{
  "num_hidden_layers": 19,
  "hidden_size": 192,
  "num_attention_heads": 4,
  "num_key_value_heads": 4,
  "head_dim": 64,
  "intermediate_size": 768,
  "vocab_size": 4096,
  "hidden_act": "gelu",
  "norm": "layernorm",
  "norm_place": "pre",
  "norm_eps": 1e-05,
  "positions": "alibi",
  "qk_norm": false,
  "attn_scale": 0.125,
  "bias": "all",
  "tie_word_embeddings": false,
  "parallel_block": false,
  "init": "uniform",
  "init_std_qkv": 0.0279,
  "init_std_o": 0.00391,
  "init_std_up": 0.0279,
  "init_std_down": 0.00226,
  "optimizer": "muon_variant",
  "learning_rate": 0.00969,
  "lr_mult_o": 4.0,
  "lr_mult_down": 1.5,
  "beta1": 0.95,
  "lr_head": 0.00743,
  "max_grad_norm": 2.0,
  "warmup_steps": 200,
  "schedule": "wsd",
  "decay_fraction": 0.866,
  "decay_shape": "linear",
  "final_lr_fraction": 0.0,
  "batch_tokens": [16384, 32768],
  "max_seq_len": 1024,
  "doc_mask": true,
  "train_tokens": 220400000,
  "max_steps": 9088,
  "dataset": "wikipedia_en"
}
MLP neurons of a small language model. Each row is named by its layer, matrix (down: output weights) and neuron, and shows model dimensions 32-159. Each number is 128 + 32 x the weight over its row's rms, rounded and kept within 0 to 255. Numbers have three digits each.
Before each neuron's rows, "fires before" lists the tokens most often just after its 100 highest values on Wikipedia text that the model never trained on. A number after a token or word is its count.

fires before: " |" 33, " to" 9, " |\n" 7, " and" 6
L9.down570:185120118199112157135074145139151166100138127134143178144141093161077133145100092163149145126075162139157162114126133118141144075116120131074152151144116106172125104133177168092110160164092045157066202147110092142096108121171078095166127090153149151164155143135128107131132114134136134130098129156173118130147114123135175100110110061115121123114132138060137073070092162127152108110053

fires before: " " 43, "." 7, "ells" 6, "%" 4
L14.down154:189183096163155124113128068137091124164097212115128146174096114111124133104132108121147154056151220113146119079123161161129143086166144092104113161096065159111063133174080132099149126147101095130127135178106089136118135167085122141204114066101161167101145066161144155157152162149090132150097103144080118165148098120173167160116126070097160088141127073115161082169144086138114158172108

fires before: " |" 26, " of" 11, ":" 8, " for" 5, " to" 4
L12.down120:132123130131120083108138135111140111141110112085187190117117069094122177167062127106145113094112166134128154122131132126115127140136149093135139146116138156048104152123093118113113072102099169128104138089179043120161187159108135137181148151128134172133162092075166107128119146140119180101103131169127000162171099120134133144084202074082127131149089131158115082152123090200179087134100

fires before: " " 38, " the" 12, " as" 4
L7.down629:165128133118116156104095115073167143157061181153203096105140102107172137113103147117054080117099099068159117154098127139116122100160127215197125094148134169159143110140122130095088105064085133094091125187169115098127125143122131075104121137137133103121136105112132055142105079137126146160110092117101183117201187124095137128153122147156142129182098141146114160164121123157102103161120

fires before: "18" 23, "16" 11, "19" 9, "17" 8, "13" 5
L15.down682:081140139152138125130107113139134104089137148126121113123126162137128152074117165129066060104142104116135123157115078176126131200097093137162132078112156133110083092194145152130210137128115087129060120163157129095118116109148110104088135142121152102065169107180117176148075158096164152173156132169144107133071085166156151146103118214093149101183077128096079207136180148200175115120166

fires before: "0" 55, "1" 6, "10" 5
L4.down186:139151166081093155076182086160095191122165137096146134157179119110137170140119157064078118115107129159132078134160139117106185129110159147173083117098143126104116097153143149169119055143109176075163092122133132099151175117161172096102130120138155114079118140174168099151099170086119144113138155121101106109123126155100077131120089089167133150137112159132090102152086153076131149172142

fires before: " |" 39, "." 19, "\n" 5
L15.down410:142080113172153127190040096111098119110170124142145161127151174163128138137158188136145131141130138113146157182120068173155110108138131134164147162135129128108135179155079131155130122026073114076093087105130145167102151115156150114122146122151157143136104074087136163134158080138103153108132144117133183151132150195064167107173104131133117064065155144139105111095121136067090150081075

fires before: " |" 35, " " 6, ";" 6, "-" 6, "0" 4, "am" 4
L7.down136:131107137185190132210122143142113141076158108152127127115152119084165060103115133070105185184112127168093134125078141093127108165130176143080133074172170080130136129082142101158154199127134112095111180125132127113072069104091117099158115124158103122190153173101125159189126114107088126092074096136145137187139111129092132081162100162149117106100107140138180119077116113210076131165144

fires before: "d" 21, "-L" 16, "ir" 8, "24" 4, "ed" 4
L15.down309:089184101117122161133130144156105178150122098110136111134137104110141167101112128161112164122188062102147128114146048094204143074116114094138149142102072180084169159143137158123084108154118089161174112134162147128124143134123127084121143084164128069114120090120161149093108117132097151138162138150086134136172082145115157116169148167105102145108109126073108084099176155114152178105173

fires before: " the" 19, " that" 15, " him" 7, " to" 7, " a" 5, " her" 4
L11.down466:112129150170117125127136162143110097107168130132125198123108125171100154100126116084137097088133182115143105124073126127071140107090105141166144085198131100133054153131156111119110071068127123175146149162144149152113099119136110161122125113124093104125121092111124063129058099162105144083098141130134132200149170109144092113167113095200117107080117195111137130165123147198173089123124

fires before: "20" 44, "19" 16, "93" 4
L9.down21:108180100101094127117153143126138129086162175097108123182125132107130139114161116136141089103150112175139153147135155129146159132143098149100107098082136124121106178130110084067059091106102163183178193160173137135075080026117117192102112083097155109095135139100164097159063079143166121110104138138127100073098123159137142216159136171116108176167117125110183118099134064130119091146089

fires before: "uk" 22, "i" 12, "u" 10, "ped" 9, "ung" 6
L15.down544:162133105180228086129139168120064138110172128106096147075151127113110106153117112097144117144152110168131147187114105134134172082123115136116084132084093166073131199165107138085058119146115110103134101144089103133136112139144126123108120121149179132097175117159191115104112095137111093173107076165098196115138204110097188104175121173107149108178141138119156090176141064147088147112110

fires before: " " 59, " |" 4
L7.down358:117080149118123104099132123129174095169163091102085162122081110139101152095102145125077075140118147194127132210088092191104052101117116154154240115134096205075141161083078143137128197162105100161154169102166120135150130096114069074110090129115101134143160147150124113154088144105043075149136099141124133173111176156116139125116117152157108150157091172163144125113114084164086153099129

fires before: " " 50, " of" 4
L10.down308:134171147162107098130099182108121148131111126103092189112107166051143145089106095147169077133106136180147128213132090174111124137158112133101114099188085167136134080105147156152087156197099120120137103087140130113190114123164133134069131130138163164146124105166179207132130128135151090140096101127117108127108121086112095118141120165106176146165107122196136067114179164135150153119131

fires before: "–" 41, "." 15, ")" 5, "s" 4, "," 4
L10.down429:073132113136107101138182153105208070093076131130108112140105125161136078130159123094117139186107085144141107060174076149101128159134136110097135098122118120118053107190183147072129131093126160067114155123130108133152132069110085104146152120103116130094103156133110109091142149206170141148095106119085143109121162165140088143156135118164175177148143128100106127190146151112131215117097

fires before: "es" 20, "ou" 16, "or" 8, "ond" 6, "," 4
L7.down114:124088153123075046207146112150139130101151132079135115141145113133111128158053179093138129124112128127103108142163081126128186168170117151111163122117138089147125168085096115156135109177164163118199090141099162086062165128154157189157140107126104156119099177130125137140149110167098100105180178125152106148171167133159163155128180144151073137150118098065143156099155082084154175087117

fires before: "–" 66
L13.down158:136099136175211129122146189205141078149074132149144116071160091134131082119141152130130146159122172125141118142124069078150138098128164083098100114157153108147139102149074104144106124150130115148112116093220059132140111138126135071088170138121085086144087093122119112093133110111167115132105116122151146171125111139089151096157101181174135155129147140129121157169109119050153119074092

fires before: "," 61, " " 28
L9.down490:127115124131107138140130139093106105119101155117107084094110089164139124144171175125149186128142092145181158118092165124106184091150105146106151151169074165107093066100143150110090187136153124087065109165131124103144186188063130128117132131131202175123125112136179099169107120090175107111144070136104196197184132119163149178151103098117143164157119105167155156093175118076100104155107

fires before: " |" 22, "ur" 15, ")" 13, "." 9, "–" 9, ")\n" 7
L10.down634:134166104116162099155075125112144115160067165154134147151111129129098063144113082115106071136138100131142103148090155192084165148127147104084193040168094126102150133199127103100155134068156130155119125112125151136163116162124096099129183112103109171088103113167112223090113153130162081188093158196115117168097103100133102137096152087099086176143095122155146175152161112089092134124096

fires before: "ated" 19, "ed" 14, "ation" 7, "ations" 6, "ate" 5, "ating" 4
L15.down57:087077146105155136145094081175140113129141133090118118096136128124133156149097181062152141098128156130075073176082135120103117123118135110163114121138111099137135113126130171126208106141149163090143161127067090124129132163144098159101144096076158131172185098068159132076163093128113177096145136141103119131152167135107111150078159073214096080113075157140147055186195123131104149154145

fires before: "z" 20, "re" 16, "o" 10, "ro" 9, "oc" 4
L11.down576:144154163129081095089077068116150109132078124122141106206156048052172122065141138102122136085096148114142128149125104105171087180105160190133169095164056081139096128163147135145202117139111103102199117135113168090175069173137169092127113115092121121139099106108107141087128168161128175140105150113133122152121108123127075081142147142109168155223175160127137162131121168131092110102107

fires before: "ation" 25, "ations" 13, "ate" 5, "ated" 5, "ity" 4
L15.down698:130142123108083108116113086123107144132117130111166109124174065097134125133219105188163160179133115175082099137162129117116113048127151150177084148134091111099121141122153124086108150135126122059134152142086085090159067176080110124092148142182108136081104127096216156148127134088132150180130175148141084142189157142117047126098167094138136107115131140099131105151113107100148118106101

fires before: "1" 16, "0" 10, "2" 9, "3" 8, "7" 5, "5" 4
L14.down224:115094153086098078126114164179138109088164127100163098123128141096234131173103131124155172104131126106172158098158157114094121101197097137148155121089050106084151108127133153144158121108175118165160057108152094142152156133124101167161127124144133157156132176147146068175180129060121157151170120064068133120107118105138156097152122128147165105159118076085094164145122114187081160102127

fires before: " of" 43, "le" 11
L16.down410:137053189054169096126144151155112139143110135142119117140154173081117094139131173052152102104131123129148103116151135136118130192158122058113092129171196136157152134121162096082118114124134122124120076096115169108115077118093050148132170091144156131150075168152167105182107101169114119151143172109171158137105135033060086130118154127174110079111105131130228110124145074060137115133112

fires before: "," 18, "." 14, " and" 7, " with" 7, " in" 5
L7.down407:107093103152139171124079139127150147121078147071116127180166121083110096069137144111150109123111108111144121110148150137097200149099115097136182167161157133099160095121069104108145118118128157122120182124135088194059117154074185208140109120187099141106103113111138145154095162157110113103147119083119101126151123147078149098123115099137166165122110068116126155107181125024086121149116

fires before: " |" 57, " announced" 4
L15.down230:148134182162132126159219104153113065093155109139131116119083070136109171094091123099040097130116137118121204106141141038120109149165137058149105094162128097022135136168133120149127161135099107096118168161120151085095095181134111137163106152139148135108089143130211150124126119094121106142138132152073139170135109130174138174097146128199067109128106176176131203068119126098134129142126

fires before: "1" 13, "2" 13, "3" 9, "0" 9, "19" 5, "20" 5
L3.down167:169140130152089150107130147146190161146107143132106107128151137164163131146114110134146085124135093107133124113135186105185147107151137152149108117078133120140118082145094112101126111111127134151119111118142101086110116109101106173155104163134107145109199127160069123143139134148136126146086169178135172097117198110065129184156092148142158126129092176080132143128113117146092089121055

fires before: "|" 59, " |" 5, "n" 4, "et" 4, "F" 4
L9.down529:106103184138114068094173157095137096129149149157098173167093128112159164108062136149113082124059089112109106213146126119185153148095088107116099121156108131135129124156158171125103100112148127122173171064134137105135062134122091122129118136125124120125164087115116085187105179123135077044115112131132107190173130108107093099119160178157115127145164105147110144112123169206154136088140

fires before: " " 38, "uk" 15, "ak" 4
L14.down132:173120141135122159155101084144142168111160113144116160104116089109127200159118161151137146123161112110161164148154145111130155065072121134127107170087121065149185117142146110094069117122113117134129135117084064112153192136181164159067134100146141089135181111077114158159188148143103131153149168071087102127104140122102115208121151114134109167142135163085123086125114191212095092104106

fires before: "5" 17, "0" 14, "3" 10, "8" 10, "9" 10, "7" 10
L13.down40:125123073139102109122180090101094093184137139124100158054175098160159153095146177151119096166111124102112070169168073127143109152097091106113170079086077140187092149111085133160107098150205163167140118101154112156179183088100121205094140135158109152142144132124138117103137103100068120120176132145156118084159109081113124145189117153121113036124120184149101081110127151092089066158142

fires before: " |" 56, "." 14, "tern" 6
L9.down216:166135155151159074144114132154206124131182135197087116188111187117147129133095130075077141170112103119153142139073120077135171148153167129160124164104091137183131131207129112117109113101192142094066197160122114145103125107148115127128110134117113124073091084149133093164169090141174088082101147162119172106104136213131087122145164113077095158095032156117127093138125152117128110134129

fires before: "." 40, "3" 6, "0" 6, "5" 4, "1" 4
L13.down348:135124135104091110126184099136106122158164110138073142059102161120148144116123114093099089126084175162158146180125101163088128151077155135091094191077136109152137183123122188154097145124104124136153076104183119108109112145099163134112154117094113100125134152096157052165171120092074143088142124118141138109160158113174108123085116103103171127090089116109185139071168113106096099100114

fires before: "0" 15, "3" 11, "9" 11, "5" 10, "7" 9, "6" 8
L15.down380:158104141098152092198084143160092093114141144148106161122169041109128151100135136144120044144160116128095122108134147059177139135153099102114115143093157142133156131090136156140128128124120137125190109166114144121152134110125158132072150158100139048211160134152123128125129124114101124122128100119127119122158122126074112135158144134077187168131075171100106058128129117039122063095200

fires before: "." 18, "," 17, ".\n\n" 11, " for" 7, " in" 7, " and" 7
L11.down150:111133093138129145104083140084138125102147133105117055079127108136112125134114129100119103154090157086110145150138095096134141154128155142152180060149117064121105127101159160164165095102121157175103129175175078116120114206146197102159112179192117091174194167060101113087104111138138131134179083159118123152115148146066098073125096168127084122124127116128065140164112140042175148123112

fires before: " " 46, "ast" 6
L15.down39:122128083158149133095124159085104136149169129153067121141144162145170211138086135091144167124108151132096157118157105088073165073089126179118169093121095147097107149169103095119135180130144130106130140204101143102099183150110061118170165141134099134066134117112083202078150142159130130145118123155120170101116044109082142141152127148117106178098079123177085078118139091090112142154119

fires before: "ing" 16, "es" 12, "ion" 8, "ement" 7, "band" 7
L14.down11:105145167154078111129160101104188154151127135155074175141167112101161084187151130098165121117141112125150081128114157116109119194124121183136144072106152075123117118150149160078147126120100149111088130199128080092084108134165158131108098141126148091153116164139128147101081143140082109198121107135167177124118119166135137121155132058068112063134177187165126026134077134066129119126114

fires before: "16" 13, "14" 10, "12" 9, "15" 8, "13" 8, "19" 7
L12.down651:157102132157087138077151145141112139094061133095111122097160090167134102140211138110126128124172127190113185134129062171100192105115118091133112101160121130156072113132078169183155080128143165126093182142161123058095100086117117080153172157097143134122084131181150102115122130103080167131144126203067075142102176201102099115120158158185095153135197086137145128116109138188102165072120

fires before: " |" 28, " votes" 10, "ial" 7, "ation" 5, "ing" 5, "ore" 4
L3.down85:125164133073141109100157125078152171165194077162126075142171095117100097098119145075142110140120125132120115073150111170112095128123166141142069173157082104139089132109131089084124104100155137116138123109166102149057131125119157136117174171051128083139156114124204118145121142133160122148104132111110146102132134096171081145140185174177126193103134091141091087182143162105135119149121

fires before: "ed" 45, "ing" 12, "es" 12
L16.down216:132133112109081176166109135140130161172135165097153119142196129144119098133170078129117133073178158170114104149148156102110161105088132113149074177137121170084160163150121100060096108118122067119159098095089113129098088133124099145142186132133101120164105081159162146124151156067175087102109099142123205163122094111166187136158154137134194119117114156129145137136144150036150114073108

fires before: "\n" 65, " (" 9, ":" 4, ")\n" 4, "\n\n" 4
L15.down714:152137170174140095099199134151191091111113084100121128131114117048083150115143146129095175104084095103073122116127055080159125156087158148101093144094169119091161186082172121156114152143118173134169169157168166091131123119187130102111123112087155100148133171107134153114084143111163148148070137131068100143072098107107069152093166159177113078128178119117144107100103113137191079105111

fires before: "in" 21, "ine" 19, "ino" 4, "a" 4, "ry" 4
L14.down78:104156217158082134054101203061121100124168132128103115111073100125109140100135093112184140109087076099140140141124132136120154112066145175201140079165154097133112110126194150119135160180113145087132136109158177118128116102031100126184118139157158127158104091090078110102110174148125141176101136144147104140132108166132136136114133120108110176114046143100076133103177113209107137047117

fires before: " " 76
L12.down124:120145115157145144136115123167142105131136139083164168143100142101071108168140101158100129111101173106147131126115135127145164151146118124112051090133124127118146123177158147083158089160105149109103140098170121135162148155083073169175143123127119160127142151098133135124156124115141161107127110152123078108140124127108144128144143113117128180117136112162125099080190122059153136147143